From a checkpoint of a small transformer trained on Wikipedia: LayerNorm before each block, 901M tokens.
MLP neurons of a small language model. Each row is named by its layer, matrix (down: output weights) and neuron, and shows model dimensions 0-212. Each number is 500 + 50 x the weight over its row's rms, rounded and kept within 0 to 999. Numbers have three digits each.
A block is one neuron, or neurons of one layer that tend to fire together. After each block is what it responds to, as a language model described it from the Wikipedia text at the highest values.

L5.down444:528503440500504532526421618501575441539553583573569479466463536457417411464427546510528471509387531530436583509646531570491511404508503438457513473509540481450409519459484581445576501528421444396512487555576497469438512476497493440517467604443531466493460563545435550464572507473499535497560496532483545496486558487525490489485484515426581475543594681559497414467470543478447518435522530449465495485465461462531551453497499543504464516472466460561501482541513473416462582522528514461477494437472528478509574508541458515521613527427554530482457530508488467508555511425642506420507584436579451527464511490523539567500556538469469491480488459
L5.down545:411521457471470486537421491447471520486578448489490441568603492456473475565529462483597518579410529462497461597456414497505546578583519463513496460489369514510506565544515539490479542531523602448492545561496458535452516497457551484402530549542539536512553545509553571535447429444475469530552488520579458528469568469435495449539521501455394545489513472432542495521516432555538444494520545557523435459540422513512498472460612512462497517452507541430444430431584499549519465491446546605516420435462455262445524550567551508490382438572487447573509473514494474509473467529441534455495568475574529528517529477487530513456482585423423448495486517
L5.down568:465486499487446512466501493434513450477564550477413468455480499556433460496450494516576549390468467506483398512532534511476500456472431537490551529534535424538380440484609589565500548435491545549503527493594507497468392416537412495515384537434508418433381573424582579491467485596579484470490416462448540523465509501400523455504506537539459486553523532554584463498460552465571538507470586488509452600511341520547532495477475503568487438473485405507559495511494513543580597460479433479483462492580456341418483492485475493528525348534470474512538534518440547452436553443471440497485509385467479514486471429513502555606418418455435508509532396
L5.down890:430487521567497526523482499501505445530496571456479486458435471400586482375612552500530477526537508491513489546503480561550443580549461441480497382581521374624458468466506560589460515519526494453454487559536458498519574570497505429475494504509461570493436604480537562482472474517572324510492466475535609476478587479490552493494586458582516423513389454480587609457511405472458518484511521467454504569561510499458547392447513529486465461590447491573433442413486473545491455599486554433456522468573538418465514447523544381522641460479535473565457527651480464516486567512536485622491478547555437398415535565530470453519465468450480516487492473
L5.down914:440565493636432530517506585409539549539449485552548526531542493487427468472518522546496482433449546549349524460565439496476551451523480459461375500538534545472499518517593510450546530445444484475601505473585504481568529533487512522513496553483522482478457526472485495495503450482568490666522442531501524546577494549539453438545533378491458453468471527465481553494495509411508422460522531499573530527514397502466583362601487500518518560494571510501502556451479470560423499536428501573430456510481494398464499517591459534515452509464508466519441520552469457447478495517499511474479519505496529482491466484538577529509558512529536544558487494
L5.down1039:531447510568464504534567514551470488564450475436552523495482471412430498451510478483517457544487628447450509452526505507512516531459424463483468463442473473518422466468454577484457546569544515560484606583553624419500560529384512480480446483463588460550564560446442491456542534458668541521503487512458488496485549558476461488452502496436562427511510456530492440515466514519541424431490490496584449418568538465462481489425525504471493488486518540426568441451496377546430516455518463490406451472467544433518455503491548483468493484461486483534530544510464555487605465535515648500492505522603516489576534535459503498608539526407460612462553528
L5.down1505:483494498472466511575499607448446536478450460516458503504482560482486557555521503446589459598446530517525439612493502490408496561507445530447465470496535437397447353475501547521401491428510483493533455414501527617492458578438479542531533535466513495460427472587494561469545552496512471526461483507495413478566479502579511515452455505576432571522565539597558491566436507535588469490496566489522375500559482523510477502468468481350499545537629551350598502469466457538537464523484485557444458445467554454501442539459527433434504501527469428466432476504457471531574530500493555478437468465512568478432522561544693568494550480436488455481510503
L5.down1585:535575470522506492437519519490582431605512455440446551503483398492450505449622525478576420509475564473540551460437498456547527515514596544488470531517543478538501493471515500511543539445452557502447535420481520337506375502531433511545469522558555477498455520508493481490599559528408575479581430451509478525528489423521427546471570483440518519513352598496537517432410494457515415487468539550542428504522567486517558438494426597566523448468530467494549557471559500480433451464514534515439472422544545311458537526427449476491513433501473489516439425589579519496549581527513526581509563517486535481607534460492569497551538495421404505384575537
L5.down1707:530432484535476423405464542595559480546502429409479531537508477482449522546479557454451569435485457502543483482438548606462522460547468463566479438575510454528514537407431551338531488480504568540499468430462420551519546450430520399473514430557578540558444535474504484526510469487472365539540533472536456508455521472542505490589460427548467469498510502443519507555477532484446527475542523534469441638477536503429499585566419461464516488591526439456502481494441498511523447528574560526446404530484458371485489572454544528450516531472484501539425472644528531482597470498439561533561504507507504524471455479554534497585461533615577537481443493
L5.down1820:474460523471581522432543498483408525654507379528588530518460457523447584464525469467458450507452400480518462525543490606490466502507503538484501399492563537563448457494514490524511562466495496508526518536524489528479514557533461524516537523447558558501478473401562472672472422531573500465464554454462529459488479475459524422434442468573555456522531540543425477508393496579489527582534584456457494486570385432450508496535483528493509513470482486526491519526525493521522357430437475546506563583455510304551483394433532558527524453500468477482477486529493439463435515481553455481487541469554496414505471479442447525575449487433519427501539492
L5.down1920:533436524404528441505590545587534519505592391441492577498428540476518408542561519442569516421517546562502515582553417561483472478527446427496467579502503453493469458474502565466469574545451508454439503516454545539461512581549437449530518599538595489440520608584458388541478492561455451461483457573558454597495555519488525518463445435523474545638515424551521492510575510571470530499517546526572481481506488443546471497532561508568478563477527522489622459386400557482478494415471501491532464463587430383402456448599509518483527444485516484525558495605512510474532525524486518529484521493425541424435479524514549419482512494539524534592456439
L5.down2114:491484517483438610476549536467574495524595538474520503551484433546569398532496484460448519525392485502508483606519578467486473544529514524466495398485481562441515545500422490535444491432495572482403551442515483537497419483509515434454476551494609434519538547565537541487448548564447492557415544430486463514516454505573390557528524485443458547541514507467509510496519513579488396461472519558489397484535432453426504502574424588476459506469506491499465493543436505458507570486422533520552550467476462434506484438490537546431463480545519547471514507539482466578503540412496515505479546478527527497516502460629443498577507486578583577520443403
L5.down2138:439478519589502552496589525508552545485515480556498475449519516549553485515486411560491439424437497596417507545455545477581443568546506433529487383582509447507546556555541432417611483481528548525441569526563458464522580477504511439625509517557565440450435527495489401443456530377498516556571495482541568540448462496506486525454491509590544456503514511518453420510510502543462501446548517513478506615396383477461518607468473486552545484526624491512467436469406534548522519395386411454491539477441514371535457495474539471478488373506464454541498397457424564546508612470555510474528424485526403485515522537489498485471556475483472542456503517
L5.down2277:423493535476514547507388482454491636451567529492495553436435474471601492434585471495533551511520480539597552496496510517485484486534495550528472503565603424581575439557441536465505532580453571541423526575523509519415507470493415522450401457484436578452493513452498486420553485498558492505490480484481439359492563526466522431489456485584526541453460504458522454446523435508488474541458534518506483489494467551589564435418491424464455434534574523521569482463508586563499509483562506483597536510467496440593520460432471470496417438579608447514449527441498451471453474497544503444537461489473396544529530487525461550342471563583557473473530535
L5.down2307:463450494535453623510509500429407508581517553513504531482428529447504400595520577526545509495525518402438423444560518484552515548543506592435505367413514566583524488451515506453513506595476475576451496443525597511483449523508431442460521488477492466478480581519543519458559425507523514532637422499431527468528444602461547461450575540543452476448494520514526513460493463450486572558477490473503466432463471465426540466582591556511562476488447415519528516442585595514455476426461456467505378514499434286483524531474498501402594448547468573486470607542535462471416523461520458597590476524504531402439557464548485522540597478505534467491454506
L5.down2443:553447487678549453472398453474485557562453502498583494500373429497492497507494515512563434453419512559461564484534489431502533480488489510464461434433510467512461472443389489460529435497443497509490433520382501503500440452610523496481524462529563477490503517523457533514602561529486454598597500508566489514530524409523502554521511536516515419529512505519592489515474529548416600496540509465522408473520563429482545490554632538522496611502467494500562428512487545502514400441455551540494497376491569283508444531484489478391505458473485554471506445496519510490627548490533491499529533525443537567453585457495523508528496583451547544498486505
Non-European name fragments

L2.down1088:514505574496548504514449410548512478471591450516458528456508434494474504521565439527492562421557543545528487490542505495508446458537516563593489506505507558522486475568519504381575499529475490541524498461505514573515526397552467530484541489410553484540424454513543498462536469487484506479489410437454514519542469433471486538482532562424533505530579417500458508494540528503525466369557598489562474540541442479507482540525483459427513447447488461471467482459506471534441494502440534453511475440470448560591495481381503483468527523428520510498543520554521485516489461482562553483599384495486539550513547518545477649532408510516552523510475480
Descriptive list connectors

L2.down45:478459409494542462562442448489582591402486514445607488497429537447406456575455392609499558538452538525454573468552525498541402543563551499491455584408576503535410489575580526504509435408535490485470530401523491495527420405464440516429520395480524443614478480461444538505459486455515499555475592455446497535556536467524447504464523473482602502546545436485477523569617561573469404529578437490470515513514527532463536553465530474483503421458494465553511427510458528565468485429484445430441405493486524549506501555460552479524533576457460514515594481487464509447373533528471564473561526464548569481497540484495554496515545532505450518527512485
Passive past participles

L5.down226:616458472527504484540448473472482526496492437503594503479520431488478401481433472526555558501485516515544556497529560543535543445477528407545433387510449445474523488427483547543480488374533589448487555461531564459492490480581394565569466442448550579454496492401586506491537495486508539503600501473556509475501419470436507481586544467505459525482506615428499466544534542504538600501552543545571520470486537507432523516431519551451491525440516619575452443515497488469506437590489532578494458501506447700471445493563542479458485489376489580495527518446523553518546456496487510493544441552513440491541444507515446445462500568470490594517527529
L5.down496:493557445466573498489517482495422537496463479443542512496522501585534435539470373441508586536471557442540517469482547484474473502455548504522476478424490527534545548381569539499404515469565449569466476427570503445569493498432468588523479576474509470578504429508513410469479522462590522505520446501440443545522541514494502510520488478476383513506520516507471490547391576556460462482488526543410494433569455504384534494450489594457529475529458540499565482502527414443491480488491504541461394575507473430558487484478568501476500563515462503519597544441455527575396534474547464555520535473560443519489460525510479485460600549440560514482553592
L5.down621:503462511451418497493433532488497536485453345434458551465418509470431485469469519515460446503517494525414553507503503517530588567498594488534441577568523591446488492551473453522558490456535461565461484521421470364520534491517423527551526520438515542493462496547474494427527538452559489531486477486537452531539468402506550537470498495498513409356537496525562434478489435501497527463455493480462500493477489481551497439423539456487511455503505581476443494505553522513550600497482583551452461489472439808433568482475420480512573487446507558519503483543474450421554475461466494531547545474511495506531538528524475493516509499536443609493480543
L5.down1212:452546448438478528522426475452464440512495585505524565639498477530445559505441501452536488473498522438487551415430517528531561508442518505612467547469538561487530423433488445544393535488557410570421540451522497580519488481490548511480506461507435553585535492540507489508499556430527421426535500510498475523473444541457521461613482497412492447537469477427463502517429486413490511613530545497552489461541389585524453561531460442500501541421535469466480498524501435476442542527487485509518520510526488663458513404491474469463560480388505545381436448491512488487458482459441384526519562432460576479513559517452549506538505520480548399528538531
L5.down1248:444529442439494544546519445526484542486593518618393545477505516478499545479491507459465485480481527490434525517484454423500501510505553439469485483515488589437449429525583465485497551466546447536409491442446594517547436411517561599492470565451483520603477500511558427502571505494535513491514575506509471508499500520496575487413584559531545474466505404491414511513418483584456588560521513447364501494618558495527448497453483519515460522451518513457448507473528394552483440462520511502554449504504580550532359427491496517554523446502546561386505503486522542480426514437487450439578568416612513455445594455549458419512682474420580466532567493
L5.down1263:456440558417477496543471524439505471538575512489382522492438531484561512356481464530502442467524527456426531505383529500440505567478528490442531545540442526478435582442510495529419537436529520538488495445471490617465503419584446504475502517508521542529494480491560483499489506522519495478466504488521631475514571577429561531557558453478452494476441423473490515490432463521474489519418602489497516485465426497473496548512441553471506496451472458495422436573530481474427488513557518546547603463525556540638500482385523424499546531453486585453541414436518376515399450578484332493526598437542564387552474501481490491463519510573581497535510497
L5.down1361:464502428466552530494435487433479489421537529431496471402489425533525518565510580539475609506609601432487470482432527502521433519558482595504545470499513514534535491451498468489476550560511454482544570451492535536502447488509484442545527436490529503567564423584553462450544415504536551479484470545499542511458393498553467461442523575490525583458452329502481552483514430495330502546561463492526524591513321560569654468526485535502557415503588450531480543516464626519498443436514501447424555476551481432391429468453517486565467456496472562499430512510531431489458520483381503470512572508505407571498487527482465606623480590528520470484452545
L5.down1594:526509556479466478526487480529547563548526470552399463506516600446511602538524444532488483389531506469560527459529425555403480441525540484523471444454578486454561608581580559455535532437512436572466526473495498450544607410453577434525497489480502509538544637555534474537553481499508536599431495536447504430533602600386501624472499410551532541525427511506561469479509530522442473464425500496451470539523475558432443505510502558480397445456532456439490489543609532508466577576556508502524565524494610636506467433448357523475463560424464517471507418534428550533498434520546496473409438468592480469487567578510550427459553539505596537480537538
L5.down1706:439472526531462488561491519537485493472496554489475523471434590488443584496485462590517574487518622537474443516540566466570487556469469412479485366432517552505499473525426537543539506450429489584492538439442560475539529478444406529499472418496520539555486526479501442477556571431441460546464457407481533618505480483569497437410455561528522532416528493492548505519458559495470589469537481500480495485494435539521523430441484433467575518571521549525390525534502558581499613607548534484468413440478535766426433525509459554457474517470552501538409469433522553445497528424410508478582530509564487410513534517467524448536506540490526511549612493
L5.down1798:501458420523490515462593527463565521481526509470431561488524558484472474532502468479529481510486428472424446538570532503565453531506423442429424398430535557575512526530434422494502412474544483572540474567605596471489470532548419494469502511550536484504489564515513543479508576529554446548488495460469540520484502492429531494512559615584461507432473494494461499436453482504533503531448512493446479523457335496482430583480425538497493429536446456493504505533577521529439535541482491513450561446479487454460408475422584529401451550518490454436532426553436581489388460541508460452522521381523470549517480564428538482540547533507570484467491510
L5.down1942:477476506479453545519473571513500555521480423516416558507518465478457518415505479506517496509429522473421533512517543504427463487529524516456524439386465520550480534534484504530522523488482495484525573586493526531532520501512473439479488467403522490517437504553524482504534543419415497613451510554504603524467610485494528490382515483465552422556538508518526537500540547488537475514642534388383474480599482436460541509509459471565549508540513490484520544473523399475435410467461474501555439538441498468495431447470463430543458565455458472522572454557410495457549507504435480523500533618529568468424500451489538505463559505503541596544524489
L5.down1976:483525556565490499582533556482477533482616564537524599493454508400487534567398415531512532511514550418535487472499555484475485497542496471508406477559449551482544490484513580441467458538493477520515571548534564502522544397416400533436460470554511448416480630427521453473471522393467550502436462462495571396557512495541487428470432574494466430405486474466500490550535496440558404441550481422484442514507327576368578543486544501543422481484609587551548491506483485559447449498473499498489441527438510574505521498585551492496546427496488486536554508439470574494466555429470474496586486462537563442552497517448516421656471488419415523474595581
L5.down2018:551376476521387503557458403501477518503570519506350488532473597433388399445524486521468492530461470490390548528509550501483554492505547417518431428518529526475468501513475477430502448482534443512472502554481595427511541488455483477543536461474493574560541483522433424459531564477540535657422522435477499474446465487540499532601510528435489482461480489444477483499540666486487539399495539497418460477552450483458492453527440503519505395513461556516519524521584491434476501534504551501539545472403509703589499479479440553456385493521462497490458436447512510501446468433466528578640537487542559515522527516429547468549561519557557560542434529
L5.down2168:480498543534547512497518514545526489551503481508431429539487543480510545572486510470461553455547567492467421510480434513518439500636537460547560479492564432439533513452495435531590516507480519452583541481599572449456463579484614536528478499483511490530500492428442429518488431610593523603393435490487519466396410535474484537532488464545470495524606596529451505469540514429507517583531522480424458427458362485555552513369520629509538431494562522519517548534547504512471576611520477437428514567433525611401600430456423570478383476442413423473466572485496584555481490530537458502528473425525404462566489526471546463466505571523438522466402492
L5.down2529:448482502497450554522490498514503541466505494482452572442450528416394477467407315548587529477506405562399504420462511500534416443432465529443444459525466469455593516584517531553495550502507512484436500453527457495472517510491527525483469497404472594654491443556486403406545501548525539466516542428577551470515510516392456560515474409431464423492453538474543505453453569490447494518450517452499508400552446447474472506519516519437445441501462442431527489631587425481515545521497552484581547542553586419573509432493530484425535491514429520365503466481508503548414518526453400475449572531511530408374521619516517539467545480501543485592502541
L5.down2547:518485488499398520509470405562486546546619517531465502519482567417526443523495469546486577518560550493465477511504486459505499438545541425478483373476597570544496518507474500437528443483524478486474529520469497422526546460365471503492507451422496542599520548493469523448613591432539542588425413445511468443524545468500498531472511492526477518422492528451525446524558568568440541432476445450385454527556514455495511517452561503506551427481530554508476520435604496517445494539529534471390456434462483895532472438468457427439416493506510479460427452575487575501475507407466481503513503485615562479544483517423505500489492485483548504462551523
Participles before prepositions

L4.down1048:491580516539547510545520471496443503591543475495539559469451498554563464597439480522535482556547536489672542393476469484437487444488497568517460486459511435511473553443433499445484542499490516475493491488459434514527540500558532423472466511504501451450544460584543525500413520442412484444555485453525567499513582436526527436500518461439449401527543483468470452495468512407513518479551545531521492544429466455485414523577481530462467433617495481579551431450490520445467469494499444436577524527508532539439554511465488545461519561469433469511435446527491542486524541514507583392562500528536539484476508441545496470494560490521473501558458491
L4.down1149:499547439497446571486480461572482526518507440490485569607513608470449530467404463569577432424609482515416538528416418427466475474509465379477587398514495443416530519573507529475590522473525448442515510537560488531518512522487467546554472572477444569562477427575454588447494487518427445512464494540520507487612531519489474544531495500499529389520452466469482533486554545526479431541519521463453517441552417556363485494473464420590537456506482518391512411596580495410445442521577551462501629500485520603408441470466561464479461611527514500474471424506485574504486473556477391539465536536427502509504486545487543515467525494487545498522534435
L4.down1185:526542417520496515506406493523477445523590504384524487559393408493350547408600470527467555547487470512452543405490516530541486417494523508486533547459410453444480529477512349467461578469511462422437438534461582538458522498520451487506394570496494498499438515560529500434479518473533557531491460456487548453456563469527451508518633483528500462440536446479555546458455399464501433567439502462559503477500414553528531519464493544504485489515418502517551486517415468417454548478508583486529581567527511479469561491501505505440526474551446495511456353482522521445509611387452552468490537506485512585496508556559529510563486493501459568501492438
L4.down1415:533433414528487453559488563480518612477569522457448451424443591525462436542474481560448589467552458510576531643497472507466460395495461504541486463535440420594422470570438597471563391492503454442452444658545493567546451464574567459488498504488484568491344519514509463451511496464459586585557534546556512542534465488447472554438547452523483502470532533416480435589430532506480576514577486502498580412498476467530509499397468512463529443603465466505496560497551510517490445520521465485467611441448506630486485430488537518521548522584433378539550462580587425396451406557454499500549594527559482526499523461512470552522481509466459501536497463
Indefinite article "an"

L4.down753:494393532525515470576563487442498551510469483483542539507550573571381541548534480521469461428548553436483545418502597496529504467342507362448416469497511470543450504556490511528481506331553480407554501528536478440568517619494556513512501560447464481551464510534571644538464493483548500546452498524561567491622453505395467555504537510437518476537567503540474502570489555482602503479441536450546494430543493505559506470418497520477494498483515450535500608573485552358527394559475417504428521482475533514530498417495536498464482467458510555577484508513459497495474498477551535518468584495579586473484507518436497435529530440437440448503537477
L4.down819:505531536490585534509508486493514462499491486422536498523501430447562524549465564548466425532475560510424547491591537617579448435609549565557487451542542506390449490377490528535431542513493590479455547568487536538574480524512493482576418386478527557418463503570397586500477521493585536465444568513438411515462529578471486526503446450541574560499525483479540441437513499523489509478488535466429578561525503540482512469593454511517482589553475542473523531565523447508391451462491493472514513506440512544497537398489522485499562477487536516570608513509512400437490491474412555486504568429519602479528517573452491610567478440461381465599500558
L4.down1223:500548595503488483540443519539598546461574502434515591485513450542622426532633518500561492568519533512427448478555461474507530540485422420465435499439478516496539413502554473668405557419525552472392456442388513539555449459444504490441464466509478536496502458537531485499519466482536536447456516564594477406509522587468536511477426467533538568542587523457505533511472413577520378602465524575470480541562432488442516507501551441489480468551477487461464545442453515543413509474479507476434468500456482451549446474580439492470474539511526466499504516526501452549552500437588487451426467419539513523556554608468506444462576518514549530523585486
L4.down2466:471544439425478463558515564454504540519540420435449534423523505482509515504449482412419497552488452572520507480401441466554468462484484538465463534549464475463502450408507549540475569433528600527474589508469451557467565476493488559478493505449441522532596471488564463533437515465552560414489534545552435521447487612449503458484534519507400578522558557515464478503535519458576503631352544516532522478529483539489442473480491454446524466497594464415534527471485491500460508442399421481589490561363480374456525554522590456517350510591494432459485410522526529417476469587537445351567545437554540533544455527462563519426481507527514420582518495
Mid-word pieces in foreign names

L2.down1038:564512549517410469408580566601553503483547512535495415615434443430489495507561476481426544475420464485585541526532526518509574472539494435538501526566532539427494600459544573436539493514476461476488485489523471577481490551473467413479521477453592473477463481505464446473582460481442366495534495497446369531548512549474482514519430479506403482589497602490527531520549472432501505457528536516515353515566554624493503520541462456507521479509542517386480503508486531507487493500494531563468367509423532429402504553572507558445468522414427454546451412594517552455596572466475481437517577472438567553524531470561478463501513614451534484468473526
Non-English name fragments

L5.down14:484490566422470470462651475521482461524546429459490471422484508471549505476585507612504497411476488506550516551439505430419411524485490536508475541434490539444509454472518550544530521487462465461489541559460463421468525506426557532551390491434486480536497477505458453364476415514633536528447499401431443444441449527453454470564560526467526468533536491511554455466545390432477489510470444491477540507448430572521502397450497461504568393576561575541465571517495412563527518484534594563531519489454458374589553468469573576517477518585453439501573567557469525570373481531527497546498436516532481440563417433545460461502511552481553596458506486
L5.down210:489483459437446516453587431528423446500473483459468537470411555501450408547404479526503490529379397502542534508419481472478422563389480502399457472490547502506570468488505502495562489429467531491491554555512525519504379439468427458519446587510543496572479543473540510494550462509632460492429517529523528480528529498509538501394467506373547548551469587472496522512464492474558581518460500431452446557567505486562465568484469416572550468569491494459562489579534597515504498498494506479514496517535525500557503489575406613497503487538534505488461471524502464470507516477401460479545427558484360500582483492498456479480553623462517428498577339
L5.down343:573535533594508440448443514501522469513346540566609442518486481447440521455470508471533476552501502476510525571557442485532586483533520430465485501457482494559484495491438495493539481523417495407457403484576515427569507484472518446508502550590434496435434451460487468604578475454572477503516534485422476452488513421458470508516490591402565449572562478466442380598540539436456531437498461519523482560568488464489586500510488588562478531541476516518500546441505385530532456523488482538441508469488503524561442503564451548475487498500518587568581508454434553496537524458602518583512563468461522479530453468401580479532445556511552514567450514
L5.down346:423533502511538484591491535543550599461497480627485491512460543423507556450432639536522594576514607646464470486559474555485518384483463484524455475417453461492507527491460518546435485402475463509436392532529518502487486462444503513509426460476481532479486471471488522486478501441535496560483432498566448396525533525562499420565533521515598584417507493461513487526564424538484538398625495512492587423591400454469522467533493509528414531465556546420494394422446464529507454472492482440448501546456486443550496458481512548536328557487561529525473492516545515504568505494456521485513495525462418465523485394453481499500451525448549456521496526
L5.down642:473516433583468507485524532514480466502620422549439536535526472521519480461547511470463498430433552544523585540559465491457538540519523463460443458541495499492576563478593551478496498541515547418465510510601497514492457525548481541446457515585501464518513525523533475506521500496513481496524445486531513455473499477554565477431484510417439479517501454421484400459525579460436439516449477478571524566427375458465539464523475485523450425497428548442548474420561402575507495516559489444476489457509528350438522501513443484427423485566495528537521575439480579521469493469490484563542470570382573492590461438615453516527493532424455483412466568
L5.down651:479469591458498531508510476454560493435517553500506518500451548538594557568529518463492506572558548520572529434418514448475494525406455564558461514498487410490598575536503542525480455413555506521497409452383463464502522456489482555439452507455499472495502568468562503474459449529477476407494445551603474438457506528550432503545523530471483510543508451549423449494552427513449452535527361617566486496472529519446570548494469479481379516479560545531661401528590442532547482572448504407518451505428436283431463468459440499452521555531529497483517441547590453554460465456522435404532534452552452591528494526518524609525486502467433521547574447
L5.down838:496435467532568545499480503496507483472509462481497578415579458489572565558454495493353520538498465580508575546475408445511482383528513521487513479502483487457401454575507478437457539452557441469515442477500481526573472527531437550547454500443424475519558404485530484502543468515482496527509464464438369451625508534486503533532377464487511483503485470533630489464516482507597487341513433537483525429595503581543475515498476486472453571456576391592418480422485443496531492598497439541431613531427421455466465553446579580501463464432459421539549455506439464460520499533654580556459555463451497483522528558468611477488515475402439489502400445
L5.down1011:487483547567497549479572516501532587546490511534452432431436526549556533486425475517446540527485440434462546490464496487555540538512560518527477481593552463404470596573537486514543447628518555546501469506464457483557483489407561441470560487492498496490442447532510508562453494509501508519467512449416492607543469569481456529500536500442542471427456455580569408460445504483533520519381506634532457477512406521506524491436528376555547462531524358446540439600457614538456406514572534521484484487538477390502482519440630520496556465466525499430492439590451502528540560542482457520580516469473541535425472484510459457488462540401546498549525477
L5.down1058:531501530571471522494455580510436524472527430587464600514425595460528489394484446561566550559519483512509487525505464561487579456405468520537434441520460473380580548456543570477470465504498420453586509506476448474492476451587503588446527465540560430527517521523528532521533557497557549466488535474526470476453532555466480518494515519589448467478543436499454416489566523599480521584474495548458581507552528502487479520431462457457444515461482572503497414543550473567422525473466474499535464500496553294502519531467413442500427490543398401479461499413455511534562439484431556485458520488542541615509477543492533568416495487476552425477497493
L5.down1155:537428568511443511494421438529481490505521474449461454514511519491569458555581341558456598433554521421614488576542410394537444471609480502396551436553507483482503501541588453558513430472464496440447400488493493483525500524411442483418501472490556529530545523496585571538482445436441486468505508502502475370614595560455504417410468459562504483524483467421486472472603442565454539488433498506546463513504502555409532476489496511505407471483417527477518498496459494513497579528488542516559421555511519432468477472396516461416543460488534509582532437582493548563482437502554461544529475451501443445572499557486566538547504499577486469491534448
L5.down1165:567479521529510457513469541468508545462557516468422528354490504550523458514499403482600547579437520449493581507523578492483473540496588464528429533468473542412426479470486465524464464555534509487439521492518560469537386519588506622523538403459453530560520526486549497538499463525471461463434523520500405507490461464491469428549705528519389561448520413502516504514473434503456436513549448500589459581660565569471497523447464463438487487521522503505519370441546440544526504525486531433461538484537507327457487515485397508512481432459459387511458527604557577541590396523487616451500598496514506535430476471612550539416564499405576432414549553
L5.down1218:560454526514540512539570464513516470538553468491514523573525490515463497470490549567440510550447489453423560470572447496487472422521482524542520554562472471556497617545637570563472558481480554506515438417478420541531481518394586532473534543534529466471521495520555515546475504549497501406559512432510616447547490452384496510510426455481499461582495509471580408389519590496563527565498459560481466437516437561590538506458518439544555524454494528523468506468524548460449439467478512639459480472507464596493488517523427499552549538544449483481551546535402506553429479473598431542480436535602439525505460384397532461523499435494533458474504543
L5.down1441:502486477401538556429571532465591517513550517457505447543569503419496500473490483525498465531542503459529549592460490469516637545539457421486433513527401491443472538475536511431500460478454411440458512570497445509487549592479507534563572475479491483487550545565519523464507485498497565581621475441426454562542503538493394518595477434461457581434548425537556493494538472492399501525546518507520442486493659510465481465500523462608502476397540473479475515515453556549515558401512465421432503520547519438381514487501522490458591532544484467485509445471538538463508497501518588499445596386526482511504557545456466399480602545604540460499477489
L5.down1580:481510451422462494516500458449483408545434547497559402439548548579511546451595572533456470459499460510487444524427503430497493469440544494554616542505570435542462600521586469529557493454438521501557426462573422503449556585386521427455513514453569521587443394555486443505438587563402539497476417519579565474472412505535443505491460414439496582441502569560508570435539435485497472504483500515553491496476488551557486544481514510489599473468536450538516530507551530503535505519611527525509435552512471452525554536534505461484540487457517491503459461610396387469541483521492516542464483492430543559454575505453409526467407525483473488481512532
L5.down1652:503522464550526399524495451515450426606468437427507441549498480510535528529444544463485466478520450365488555421538492663567603449580507495448517424438438511452414545481523496438458503426499550492517542573491467467410435666491665455534521467594515432485499561493458583454501437532534534488495509473465555536469444553535534437512514418495480385534475517502425529467479426536516524609536483554429571476488458523508521481501484513505553515484530411586491588481487544451518529498540486526408526504530572477454513483479533467465488552497463504510567584515451472536518563528578429437450485472463477550439494531568500545553492452483481450545495415
L5.down2284:519438488520527474502564618502476426585490425411461494543437486529405499494589477544554473488422468486477466518500551450556506399530523446530416583521526501583476530551538501561406458437481446425424501533498476444514502403510552612563527494500435480500484493474574506476526517499420483417370490395441472551449449524470443540507522457522490484615430512519527496523524484562506614451553482568433579459544457488545472595470435486519510458561542553502477526428441540547455589484481606578491528473441491384473453467513542435495424500480547560484603513451475480544527549423514507376517482497479473518455499523582463499501467531366481494601499503
Row and list numbers